config = dict(
    num_attention_heads=2,
    num_key_value_heads=2,
    intermediate_size=1024,
    bias='none',
    init='normal',
    init_std_up=0.055,
    init_std_down=0.055,
    beta1=0.95,
    lr_head=0.00537,
    decay_shape='linear',
    final_lr_fraction=0.0,
    batch_tokens=32768,
    doc_mask=True,
    dataset='wikipedia_en',
)
MLP neurons of a small language model. Each row is named by its layer, matrix (up: input weights) and neuron, and shows model dimensions 80-207. Each number is 128 + 24 x the weight over its row's rms, rounded and kept within 0 to 255. Numbers have three digits each.
After each neuron's rows, "fires after" lists the tokens most often just before its 100 highest values on Wikipedia text that the model never trained on. A number after a token or word is its count.

L4.up517:117117161103133094120154158128140134132117104137134137147094106146096119152143134122122091140137124159125098139129105144138101084117136145126171124119147127077127111120105072109124122159108133108157138116158114147120097127148150097139123166105119164128098152177158073103103129090107160156140076111102159120141100114134099098111108146127083168112105113104148135126074119153165125100124
fires after: "s" 57, " part" 8, "f" 6, " |" 6, "est" 4

L4.up931:113110090154123114120115164111129135062134149149107136068107142115111106101148133114157170133172105102084133137139076160122121133096131123139135130093149115127118186161144131138136146146144133165136120129182156128117141112170102114154110103119120124130111130164132153113132125125136124121194125147115126127151157144071108091080127091093146114120126136144122140104131153081167082152110
fires after: "s" 37, " S" 11, "mp" 10, "ef" 6, "re" 5, "f" 5

L4.up966:128110118168158156102181147113127161113171131123124158134136113080129147135114124126150124124117135114172122135125136150089123131164112120123107144109133126129148182130148121147128139152117123120105146102131096133137084149153099171115111162112085142101095127171101108177128105128128114161152140129159162120108094155122150110139147094112089104134131117119099135195137167120166103142092
fires after: " the" 34, " an" 12, " 19" 7, "te" 4

L4.up548:110124143096133140135118132112137155170121135155127151148147083097121119201102149112144123086162148127142129174155138135162145139141080116117133171174133157168141140138106098141099138120149118158103118103134104117150136107127138121162088139156100102128131116105118178087143158077117145137167213123153116093126142119155111088121076141146104117146147131106086118129091110129109157135126
fires after: "n" 24, " Ch" 11, "p" 7, "g" 6, " N" 5, "en" 5

L4.up173:149096129102114139126141108118106116135140191104133161105122155126081119087139159093133069155100138096173123108104130118149137127184106127110117145162165096123106099153148144122122103106145153099128150121113160154161161135134180102149097140143113109125127125152108154118130112168116127140107127117156162099129134137172143158155142122173121102089098148153165114105111117105091148111105
fires after: "\n" 34, "." 32

L4.up471:092137128183135131099120132159148142134131125128129087101116121134139141115163135076131110158158142133162119121154141124077166154134079104148116146123140074143116139112111127143118094135113145150119147147148136159134092145168127165116125117157077183139105137166119149160129135159131087125140177135109144121109124116141151099210128090100140139119104109094112122130141191135145123125089
fires after: " as" 18, "," 14, " was" 8, " became" 6, " P" 5, " is" 4

L4.up142:126118192178114132092084128129115115121119111137133116084130107127128094130157123163101170115119097128151122108131174099175131120142105125151097124147124152125144147148098113147165155182132170142128124104135163131084128143111110146086122138113117154119139168135139127093128140129146122108113145091077157155111108114102137109122149101077110102162155096098124143141079103127098140106160
fires after: " " 38, "or" 6, " A" 5, "f" 4, " Win" 4, "in" 4

L4.up234:100113124101148132107159090098123123119120111136138119129118118113132128128177184101153134106147164104102118137152158182098119095146132142122116147119078130129123124166146113102171102142153106124183109147111123172137104176124096113140140068146127105139101182133128150103128139160160122111133153188127124105144131109131107111126088138168132154067110168120158128186147137169125100101128
fires after: " " 32, " re" 29, " is" 6, " was" 6, " a" 4

L4.up17:076159100111143144129111114115125171142120116152120158169157136117134149152133095153119129101087108134104088110130105134134142142130118099094124106116054121174164143126158126162133178143110170146124107139098118162143097141163124133147111130120119152157174127148168140173136137077170118147169117147118157142150129155106159186165110148137131127108100119086160127130120151131127134152124
fires after: " " 32, " Sea" 6, " Com" 5, "com" 5, "br" 4

L4.up411:140132100158129142153118110103119184140144140132140163093086169124115136113142158133130145140119147080162114094154101113164147152091105107142133119128133150102173098150115130132133144115158143157130124107157084084129182104086139119123108164084127126118141078131097089126135132114147135125126125109136123136163129091095165106105106137126117138133139158134127141085131129132096161121114
fires after: " O" 24, " C" 12, " co" 6, "C" 5, "O" 5, " a" 5

L4.up945:092107050120104106162146087111118120127117112131125112154158140139133125139155154145142104097124132109115131092129088097157121117110075143147148090136118110107087172129100139157128181118135159129133128138147129123144116137141091143125076104101105140142150123147095122134149126177179100137115166125125086138136146076109112122165116105116136113113155117093138154130089135103123106125103
fires after: " was" 33, " been" 9, " be" 6, " gr" 5, " is" 4, " are" 4

L4.up345:108123146155125118101099133206140115108150145132130164094119140143103127144111137096105098120097145109097103152103174122104134141129139116179141157091089162130111176190113135113133112182092138116117077091138115095121103149141096149151138118143104134121108152117150143126118096130131118145177145134158165144136147173102127125157146168139137132159079139114123132118129139132125132141131
fires after: " " 38, "ed" 24, "e" 4, "ri" 4

L4.up350:156066123112172138146158125094120138129127108159110161181141111150138062128171144113125181111092108153088121117150128158068104153119174141106106142112116157149103135094167124126119127142123124126171142116138152132119122121139126145121125071132113170102119113117112115137107164121118147108060152148134174114120105156148114134134117134133124100106114133133128134138078154144122087151146
fires after: " " 29, " de" 14, " to" 11, " ex" 5, " con" 4

L4.up723:135160148140153143126104153150139135122092068116073118091135162093078180115117128117155103107162127100130126107140091150072141156121102144086101117096116120158156099142175147125166135132120137089136111131111139115177161095122087118120156132107114082134133136131110124105122140094074144107119106133134133126126140118109110121069128169110125112137118119140100132130096137120138135129111
fires after: "\n" 55, " " 27, "s" 6

L4.up400:096139117130130148143121158133149100109083169141111092131110097104145123124139165144160098095155145120115152154117156119135104051117115126064140113106125115108151105142116148106179184162143157126089104102148109131150117099125100140135106147139086106148132112112153135107163107148099134114125121130103130125142151114134150119089113146140142130066166133060130152140113109115129140086141
fires after: "s" 47, " st" 9, "mp" 6, " S" 4, "z" 4

L4.up361:126135117135147108169118139132136113168099127146127120136160158147134139176126158084161129100098108137119094124146199133148113101145119136136132144103115110097120115090165150108166101139137090164089120165105142137164166134130112145158067135091130091132127129125111114119132133104149122089152112133144119140139123165109155120152125129121169081128140138136114135153133150149134126079135
fires after: " " 33, "\n" 22, " the" 7, " a" 5, "A" 4

L4.up558:107130143112128142142114076126125103121163142130179125099150143149136133138111156147127138102123123145123138131134108094098123142143079073150109151096139139155132111153152170133120145133130093134105125085116121147120140113169118110129138101117156071146130111131121122122142114130100123111153160098140121101095105143122156132088121144195143098167129148159120095108142092143090137133115
fires after: " 19" 70, " Ca" 4

L4.up314:103171112152148158135089134146108110138174074138161127085138119107133142131142162146101150119122141134155131059105118094115140120132140109150143119147156106135158182136130147130103129122144181095130125135071124139132101110149103110142101168121129112125146074108167136155081130089085140144098093133122130122132126170118145155093115138123129112079124201121153089155095090133135138130141
fires after: " an" 26, " T" 9, "t" 7, " South" 5, " d" 5, " the" 4

L4.up639:101123160089116148115132157064112128114142156122134132130108115088142115158113138124125127117080079150130132177130118118130146101163114132136142116122149180086139103133122117085110118149187158136124137131104125118137108114156105131153131072138109120115164181121110102109117152118152112119102139123125156157112111126140131132151119165121136148125103108125099151145092145130120138126130
fires after: " " 31, " on" 9, " of" 7, "d" 7, "e" 5

L4.up728:123156180119115153155103140131111144115142093160143139128119109112110163105101076104101128159117160117136156140181084143129116146138116167070097110134151089151103122119163180141150127119111099095129139119126130168108127114131144036165145130116116143111098126163143156111095131104095196173157135157088128135121102155116109121126146085125133133134118163177137139162129112144104081124153
fires after: "s" 20, "ic" 10, "z" 9, "\n" 9, "al" 8, "us" 6

L4.up951:119115146089121136123139055112117091125125115113111165159156158150121138164126160119118132138099143143144102126132104137097142130082134144097114118134160153130126135136092112146142137147158156077156150151135136134134152126112120141139128093158142114177144109157130141084169144141144144080153139146070161107126133182123127132148116134135141124138128152122116176135127190127137125122127
fires after: " " 45, " c" 10, "vo" 5, " d" 4, " m" 4, " h" 4

L4.up1012:079148164126158151160122127135155134136125115162141129125139115084139138121132186166147144104112086104149116160113147146098091175151117117123129141157106132107144130097120083202139126113082080146107136145133124141146081105132143110144126102123123110114154123144109140117142129101175137125145094136134129092105092141129098120119099118135109125145116150097144099107123148111140114098100
fires after: " 19" 24, " 18" 21, "y" 8, "en" 7, " 17" 6

L4.up844:141138123136134135111137121167104129128086131157133152114155089121157131108125143133138154141074141139173109061091074120133124113100120131137157128096110091154148119144108121125127130134144071115135133133138158155132101101083122134108110124127153133118129119106117120083130110142132148098135139128160089144138142178125108140123122080128125099152125122177126125143095124076086111187150
fires after: "-" 15, "," 12, " in" 11, " November" 4, "In" 4, "th" 4

L4.up570:147117119115120132136101108127159126120127103168115113130121145098145154131128134146105123122113101124120175131124089092110153094116151145114155146129180131145064087129112079141145103121124141126115100134138132126171104095112072114137077086107194126151116086130140103115150108178138131132112115099110144163098154122118095106132133149138134152150162117119146126138170134142096109083102
fires after: "ne" 20, "y" 13, "ho" 6, " Bri" 6, " b" 6, " Bro" 5

L4.up512:055126111140112099130114157145155143106103144154155137110133172138114135095139129156090148122083144147115127152150131133099142087144116104096107111142150136161142157150148118096133129173123156111095115113134088142130110093123180129123115095162108123080095135069159175093110130164116103150101133123142146128105137132107126124115101109156129116134107112168125117141127179146118097122183
fires after: " " 33, "e" 9, "I" 6, "'" 6, " I" 5, " wh" 4

L4.up536:125144148133114152158123118166151132119183098122112095101099092116138148138148096163086126128158160141117130108197138111124138110096135095092121161116151153158163153140154147096114107156144104136155153168105132124126122061107130129130109142149118118127109175114131095159092153145120146099113159153122132112119125142103121105134155121138134144090158125105127098160125148124144098126102
fires after: " " 27, "st" 10, "," 9, " con" 8, "f" 5, " sp" 4

L4.up610:112150098127138125110093134188141123146142142148135102104181122157137113130104131086119156140116087167157125093106143145142132124158112105141158097112109119132134178151109114134179104128096127106135136119123145132124150137114095111133120133129133125161112171081145132145084134114122161110127147073121139130103141121149157098161127122132076089159158116132131088136130076151140147116103
fires after: "ri" 23, "b" 11, "po" 8, "la" 6, "h" 6, "er" 5

L4.up398:133156127135123149061102114127142160134138081128103128169154143144138129167139113084128090137136180103109134167119164176101125139143153132138134154149116133119107107145148100134157127155121136159130164136149163155118117132083105123123134140103112134117111111100172144077118115129134121147110069122164154146118178122119146149123139119135158065137126073103135098104126105074151166144113
fires after: " " 57, "air" 7, " f" 5, "ad" 5

L4.up450:117164117108131085141128113176133123162075085160122144129134126116130123093139128102066108146092133111150154111143157147152111089121153106157145170073118158098140113176148081159114135118191114082140126122112095112097148117126123176123141131115109149148121109111124116116167125142165112111124140108136132138159168135116193154130126132143128081103151170099133099149158103145110111140146
fires after: " T" 12, " E" 11, " H" 10, "e" 10, "T" 9

L4.up109:085121132170129134089101072111106128123097120096164111129131099085154153105131122118130169159125102146108163130124148127160102118112145098109117130117118127144192148088115169149090122156118122121160176106082102138159107139089141132085172153161131103097112103099112104142165155177113156139122131128131143109124119109112143063115135116099136111130121084121107125100124120174171101134154
fires after: "s" 34, " con" 21, " S" 9, "es" 4

L4.up52:120112096124145098114148136118096126125128143162093156118159085135148135132165131154164127134109139110112121089110148129138154127135120124137142119116112110189126123159182125057128100153165143171123087153135113138184154106101150108109108101137144144135135083166139137140114150089128138138155118129136164141168163118114133125109158147165127158103128126132099136093109141150138134125096
fires after: " " 48, " (" 9, "app" 7, " Com" 6, " p" 6, " P" 4

L4.up205:127127138121101175104081151146159118151111134129162143100126151130142164156089127095101126148150153172153121127130117110107106102093140158093139154155129169144116126130116112128085093151096107180125129147137111111131095076165057088125123111136140136135118128084151080153107154095102118102194137096109144120076131102131095133147128103123107110097117155154119148139151115129153139105113
fires after: "fe" 15, " se" 13, " K" 10, "ce" 9, " Se" 6

L4.up404:136140140120147185120117123147140138112154141121105134097102107126145181094146126115140095145166109143137140126139142126091125156117139113101096066154113135115114100171114150092124067167088146132127111159102078140148101143166127112144112125097105156129148135130117138098123150130085146104158097104091127136149147135126101138130119142124102154102115155149109120116126158091120169061118
fires after: "s" 42, " La" 17, " S" 8, " Sh" 5

L4.up139:097137198150094154117117109168116136131154146132150143125121140088088126147125149075112121125131154148140130092133109145128109096137158154114148140103088154151106138149115138117117170113151147127157122155123176170146098116130128127086135128165113125106129108136129112101117085148133133154146150135153124121155157122111128171150115155140140151139083148147099093132151105107129135167179
fires after: " " 62, " M" 16

L4.up386:111134139121133184127113102134128155169112116121100139108124136135126134137123162137095099077116160122114112107116129128155173161065125124116102074088093117099148076139137118117135112164139126119128132161122111153181115114169079085127140143132132119129139139147128102155097146105174118163112126126168136109161126090107094132071163125132156114114146112155153134134111161140138138116096
fires after: "y" 15, ")" 12, "at" 10, " G" 9, " Y" 8

L4.up20:139138123118085133140111120081118128134139174074153147106114153159134148129136179115117124111130144136180147117134169131156155148124121171139111139152124152150120158119114116092125138136153089158113116151118120141112089147171149156112133124163132200100112189160097113100083134116096115110118094101139167159121148137158143132125118152126076169133095147151152142154188138165154143132144
fires after: " " 46, " a" 8, " B" 4

L4.up727:123124132127130101170117093156087112114125152124109108146128142176082132128136134118154105091124102128121142125123119137108101134138148114145138095104150148127103109131133122137150153170140109168130143114040143182168140145099108095113164104154123160088195138131159114122124102119120156140136136119112137120103104125118136127136144084168145157112064161110105111162103099112178080143099
fires after: " to" 40, " He" 9, " he" 6

L4.up526:094165145109174113147126097117086102078170116140186136128147132167087110130108124116167147132117131102085115140152176139119117125166130130129135160149098145111138084112115139113113109140133124109120148135120126145104152082141111157109151074107135141106092116105163067055115124120159116073099117066131141109150146112137105136141154120121149113119119119132150148113145169118121142080126
fires after: " re" 37, " Re" 13, " O" 10, "ri" 6, "or" 6

L4.up946:156123159149131156079127129151126170115101104056150136097155128088101130178106136109089095176122121099150110117097113086154117115089114160128120144118121143131070141135119120102107090170141112131140120112105133120128166110102194119121132179115169089106132122171129149093147135143146131115117154124101158111123121125121082097124102128151141133119148138112162129145090133110101123123160
fires after: " " 37, "-" 8, "." 5, " (" 5, " un" 4, " a" 4

L4.up249:104167124089128089148080108090098105098095137093133124112115138086147115179132146108129124148137092123132140103130139111138093136096094129118130132109132143142148136082139158148119109144173151190164089110145145147170139139139128160092128119117127153150117119133087123137139112088148159145178108104131149173122134142113120120130116126154109156105171094127171179123121108117133074109127
fires after: "s" 20, "n" 10, "f" 7, "tic" 5, " Ma" 4, "ic" 4

L4.up870:107124112097059132078094108103142113155058114125115077131123142111142094159125118106115138111142089139147123114141152112138100197122138119111113151140148161095151089132123128098139109111126098120125089142103122144108094097159120144112083124109116106128152132135099096133120102151116094122146143132091142125126103132124159140115122160115157154161083132144056101157149167138129167123140
fires after: " " 65, " in" 10, " In" 6, " E" 4

L4.up207:135143146118114154115088147095115171141108121115094124124137143132129134128142124135132121151136145083156085103124129152105155119134133150128149136087179171104126123137122137134159104149114125158103151128104141184123161120140126131165111091137087154140142144123078120092089152124183160094152141174125129120095154143136133139117093135150134151089101156171121174084138115132090155156161
fires after: " " 31, "en" 6, "house" 5, "le" 5, "e" 5, "li" 5

L4.up598:152106128116163116113149159099085111144198139121117108104164141101152163110089151095152143117153108142102130130102125094125147128150104096086173178158139099121142156105132181110116145129154186151131119092156106126142118093125138109133105142127116137120096114140127119134067130169137133106160112153081103116119175133137153157149127071163099130109147110099113166118125166125108074137112
fires after: "s" 47, " S" 6, "ne" 4

L4.up765:106159152134110107086125113085178127120113079108130171151173160158101122139107106117112151112131146119124095121130149105078134103144128130115137152087143148133119138167159157140115125152146121119121157150155080145125072133149115130120133119149115150123116116172133098132110097119137200160107081148166142080140113135128156103167168158118162126133184157162121126157102128120153120165139
fires after: " " 47, " was" 7, "-" 7, " |" 5, "|" 5, " –" 4

L4.up614:165136108160143108096131155118076154132143131145159147125147098133124154119152137089156131159134112105157157151125095124160138137137114087121070098113096138124183107127092093108150133132149127169170122097162118119146110097150154178101124172126091098164149148155088121178113164113091104148119107156101129141157081131148145132156110129157110172125135165172128125101148125101071100110128
fires after: "s" 25, "ci" 11, "ion" 6, "et" 6, " as" 4, "ma" 4

L4.up764:166140115151113132125131137124174139153151128109154093168131142136141134117106119138155131134112115128138119147135128143128101148106111098090130125121157102161125167145110125164095126155093095160113118141111082099157096162160092131089164121143137136122143158078123077145126101100160177105153146087082137090121156166166155090106095125166096106166147095122101111114115116130104151085130
fires after: " C" 18, " D" 17, "n" 12, "en" 11, "per" 7, "D" 4

L4.up123:135130153098130161128132126173158141122120140125124122123139125107118107121157126095104132121132105199178106119167132178112135124139128152087124115083135161168148125109134127125095142130151115133133120132160144171154152131110116130078122114133124126130154182148108118141122101180113141070117138143125117127154082165065160129165128131157111119140067113119125141125106152088128140170098
fires after: " " 19, "," 14, " in" 14, "av" 4, ")" 4

L4.up391:097132163117153140136084163101124074112145135131163155088129164102110161147101116142128178159143137124119140091147111114099109131088109132120112129126156164158147134106134146136119104112160116089104111081140101127087160132124155112141121093159146148081095148091146153138165146109178145132153086060129156098134114128140131151141178148137164135085130138159123101145119162115159124146099
fires after: "s" 30, " S" 14, "f" 5, " Jo" 4

L4.up438:107100160131141124128112136128137124143117112113138082174141127102088141119158150161184146112150147057140130152125146150147139143140140147109107167114147122102113147138115113155114062147102099159118109167155088131128149126132153168148154125146103144082123149075118123084148120133119084123148139160138149114079123100120121103135154104176132162103126144139126120097153112102127091110121
fires after: " " 87, " S" 4

L4.up174:138137108095096120157124142127152140113120136138125143122105131090126113117189133141159166168100130093137125108128141164143073147185126144116136182134153109121151098129148121155143112124156130123131144099129139107140157109164138144135092115181149159118115132115115130110088133092101141091162160120121177107142158098135129132164112114108129129116111181152106116116126135121093136140097
fires after: " G" 18, " g" 16, "le" 8, "ge" 7, "y" 5

L4.up612:099094100120128101171137104096159114123166117126163164146137109141114151136158169110175127072075157126088109131129077167101072123131155147139148148104121107128093134114150153095121111133126124154144120110117141135136138172091147125142131148115140135116157156110119096138086125173132165111135149113132162116108101115115090111176133149148111126099146128160113105140103131117156103115119
fires after: "," 19, " to" 17, " re" 14, " was" 9, "s" 5

L4.up574:129117144160109105073079137144130149151126131093108101127118135128141110153132149104173100165147190132142161116108122111086137166121132095125133163120102145169102158118148109152144133135103131087151167121091129133134122132152150087119070105147124123139100142152124142116135124129137132115146103129159140121104117110118083157098121071148151094128115168148161131134122148118140127122131
fires after: " " 39, " se" 7, " dis" 6, "ur" 5, "s" 4, "ad" 4

L4.up762:135128081126105118073089134133143128103137103085137181128129130122087141117083140114103119141160154129115162138119142139128125157178139119114135134080162151166178131143076097159130114147107130110133154127140086127101152152140128099126122134108085091116111128131131108115157103087092077079161138120097153144132152145125118111109136118151142148135123133117130087115131108151142136109136
fires after: "e" 22, "di" 7, "ra" 6, "r" 5, " se" 5, " E" 5

L4.up160:117115124126119084144116118173105093121105136141175121156116117129094126137170121145130121156133154117094160140169129123103107146105122088128135164074144173117144125137079116131121102186130155119113157112138127133159149106131111100134117124089123132130109142122129123157121160124136128158161117146114147131133152109119107112092110097144087107083152123120114131120116103131097102175108
fires after: "e" 14, "g" 12, " E" 10, "y" 10, "s" 7, "te" 5

L4.up121:104161108116109146120094186123183110143112179133166150102152141131112125108160118114150125132122123131070108086107089111148111150127146098149154123111142122105168111093129133128138115112124154089143133100150138132145126130190181124134130095084086113126095142136138129145162140104153131113087113101095109147179124161102138116127169120135140139153120132126099130184118114120168098118127
fires after: "al" 16, "e" 13, " E" 9, "ur" 9, "ha" 7

L4.up663:105120138152076107165125161123150168149147141132171162069086125133133093120082122130153113128110117144147158153130127154121126152108094130175149170131129091156114157124148135139129101121066119136144138100112134137089105130156112116117099140145109092108140137123149132142165119161119173083136149128143128114125103151127137119117116136108131126133160109122104109173133136143139094105152
fires after: " |" 43, " F" 6, "s" 5, ":" 4, " S" 4, "N" 4

L4.up852:079152167109093102139163135147106165142116134124148142121148118102158103129112121151118134144106153131108123141142135150147158114196129150076095086116128137113142142116121150139097158165119089127181121118140106129119149150158126110140136138121145123072145134124161102158163124149166093139134115172145135106147143135139121099132136143133108130140126126119140111125139128115111068122149
fires after: " " 24, " S" 9, "n" 7, "er" 4, "fe" 4, "est" 4

L4.up672:114123135135135127136155139126138175164101151106126165139091142131118113126137127126147104141096092105144110116157135125133134161096192119120118137134139127106153138108156144122092133128121136107159142149129106134136092126126118145113130069152107124140158136107102124113123109128128086119110149110133102109154087155113115154157151146173134107077121092177103143124122145141131172151168
fires after: " " 24, " C" 21, " c" 15, "c" 4, " S" 4

L4.up24:129123158127131152096118162128131132100150105125144159083151080132131142162128114119099099084146119182081146093104170156144116132118128119083130113169110148130135128161141150139148099140140168079124149128144107127180152146150124142160151079096093113134136142097080142122088102114118105124154090149119115111135173126155109145100144108116104128130122179110130100171130120146128097084139
fires after: "ur" 15, "ar" 15, "n" 9, "e" 7, "fin" 6, " Ar" 6

L4.up750:104092122132166082135165145092126169127117084173138114163161162174117078099145096126135140076113175161154149118149140186135114141108105115125084125100137134127154102135141118152133150139144131080144176127146095103116125142118110130147099091126172134095132097158125144129112156144134121128115115127144109112131078119081136123084083150144155070151123132149129121117102154122121070138157
fires after: " " 17, "ce" 16, " F" 13, "y" 9, " G" 7, " C" 5

L4.up240:166108142101114134155118115135111169129142114125128115113117111166110094132155160128129123113125092064097112130114153095147087152114124120099110165102122147076130154112089138126142086146163128092112144152143126107133112072151123145130113137147122068082140106111129107104111144142152114121119140145131190150172125146094162136101131095125129141111098108141116130142142153112126121121124
fires after: " G" 25, "y" 17, " B" 11, "ib" 5, " Ra" 5, " b" 5

L4.up880:122143177096168136116095117136109114119150118111103117128109139177139134109143170132116156129132101144135120179112124128138132128110115116111097191121129135140143106129121125169132085139091139130186134153128110158172118131140134148112105111081137134172132163122137103127152112107138148089157094114109118158127118115151131096125135125160167128110117140110073128155107131116170135116119
fires after: " 19" 51, " (19" 5, " 18" 4

L4.up311:162159118123145122109123155129136075066144158104147131156193106132139126186135162166148119152130098126140141141156132136130105082131097119154145132130107095133137109139131105116111138139134116106150102133135162130134090133180105127147077092108138127126128170145113110099102136160139134104114166107149119116113125153142148133141118121131137122154170136107115118115175165142113121096093
fires after: "or" 14, "ri" 10, "o" 10, "ir" 8, "h" 7, " se" 5

L4.up432:069108121133109161114090138125096138122139106144160130177159110126107136170148148087141106108105156099168117115107148130142159137148159080173129124127092097104151158133148126132154144123126110123152137128069122130141081120112110148083127111123136139120104143113109117118141099166142107149109112129203117156116138102131137102106134104115122186095157117152139104149124123114122134097136
fires after: " " 40, " (" 8, " \"" 7, "," 7, " a" 5

L4.up213:082128145138118092134181105114160108150088127182124116137152142139142133109113140111120104132143129103162103142134118133142154137126127112116126113132177163152135120120161128133104104154087145131108183120077177159136110089138117164154139082150123119125093168134122139152101101105136111130086141153137128133089132154119216132140197078157096094145147134119129102149146122166158121156142
fires after: " of" 20, "gu" 19, " to" 14, " his" 4, "ed" 4

L4.up303:114125158113156115177103107128103139132167081117107124099097117108132140124136149117121157133158079136162150160101132089134144104099099121132170196121106090137109156140164136132113087108139114141153141117132145100158119126153133134117123167143091120119149104120125153086113156108108118119148104151157153157123117171143159127091127091150153075098131089116109127176185123116126136136055
fires after: " 19" 25, "20" 12, " (19" 10, "le" 9

L4.up242:125131088150132128126117130104122134118158106138131128098156131110107095110141124129163101103171093176128137152142112119127144130137130111135117148128122135126072140128129183120152169139183086087139160156133131129117146123139129144106125158095158120114129139124114107099128143137124111157138106105143094139153151122129117135101086134133061125145142155149135110144149154117087134142134
fires after: " a" 28, " A" 18, "\n" 8, "-" 4, " Republic" 4

L4.up542:110076115091139113118145181131162128175123168147109145116080104126133132151124103128141182093133125119151137121122150122139136119125119108108142141098121132115082155084133104105153112161134112109149119117097141095125129118117136140133144129150137116116092151141128077130114080110206129116128108177133124137110118152112102120096100123146149127129128133129160159155118138125160139135103
fires after: " " 54, "-" 24

L4.up754:104167153142171102091054119148122102078126132109104155094090091133141136141145135113141115110100139151153092108133156098110149164122121123116126128141124184117132165108091146105102119109140128110133101134165098161127097116155140133148105176132131129105114118117137122136118141140120153122163147117122124134131125093147125147167098074107148112079120105146164142099102164135107109098130
fires after: "s" 22, "vi" 9, "ite" 8, "fin" 7, "ran" 4

L4.up280:132132114120151142143133125127109200141148129091134174125123118098153128161154102110149102123138171122177119164128111160135118139127104100129140130154150135180162121131145127129120148155143134114104172113135130131124145170128155134137136093167104099103157126074163110154118083133128134113110125145131102109126189158129161119135096142139091088135159145154156083119114138161130137124107
fires after: " in" 22, " c" 11, "n" 7, " Comp" 6, " we" 5, " N" 5

L4.up496:098133172156131170102111130105114139136123111165157146144133082115130081091132157104127188115186089099120096099155140133122147106110149143086135153112119119095078123139151130160109114121114141129145111096109140112110129133142163129130133085097125082112091149143131124128112113139113157082132165104155140128113161160116093133085160141152126130111138145139105141140096122121111137123178
fires after: " " 31, " re" 24, " se" 5

L4.up325:126115123154134121117090140184119103130146103148161155096111100127126147160120107166121127104170098128137105111142107116140170132104130097114141163158094154146081105088111110118128129156147127131132127154119150097175106108142128105124166068114145156076165088106095093103117113162152144146156090136133148115145125146140103109112127134140116171131149104113114166142134147111141081170080
fires after: " " 19, "th" 9, "mp" 8, " Ba" 6, " (" 6, " de" 6

L4.up647:087138159103132130142098115093163107091103129140104115127116100099112148104113113128146177140138151169125138123154100130090099156116118101116126120117114162154139114105109173156129148148171145097077130161115107126142117111158133147130197127141097124134155102121123098127115123149158082146127160107125189129154146085145136118133153106089161120145132128131106113143123105152135073138145
fires after: "s" 24, "or" 11, "n" 10, "ur" 8, "r" 6, "re" 6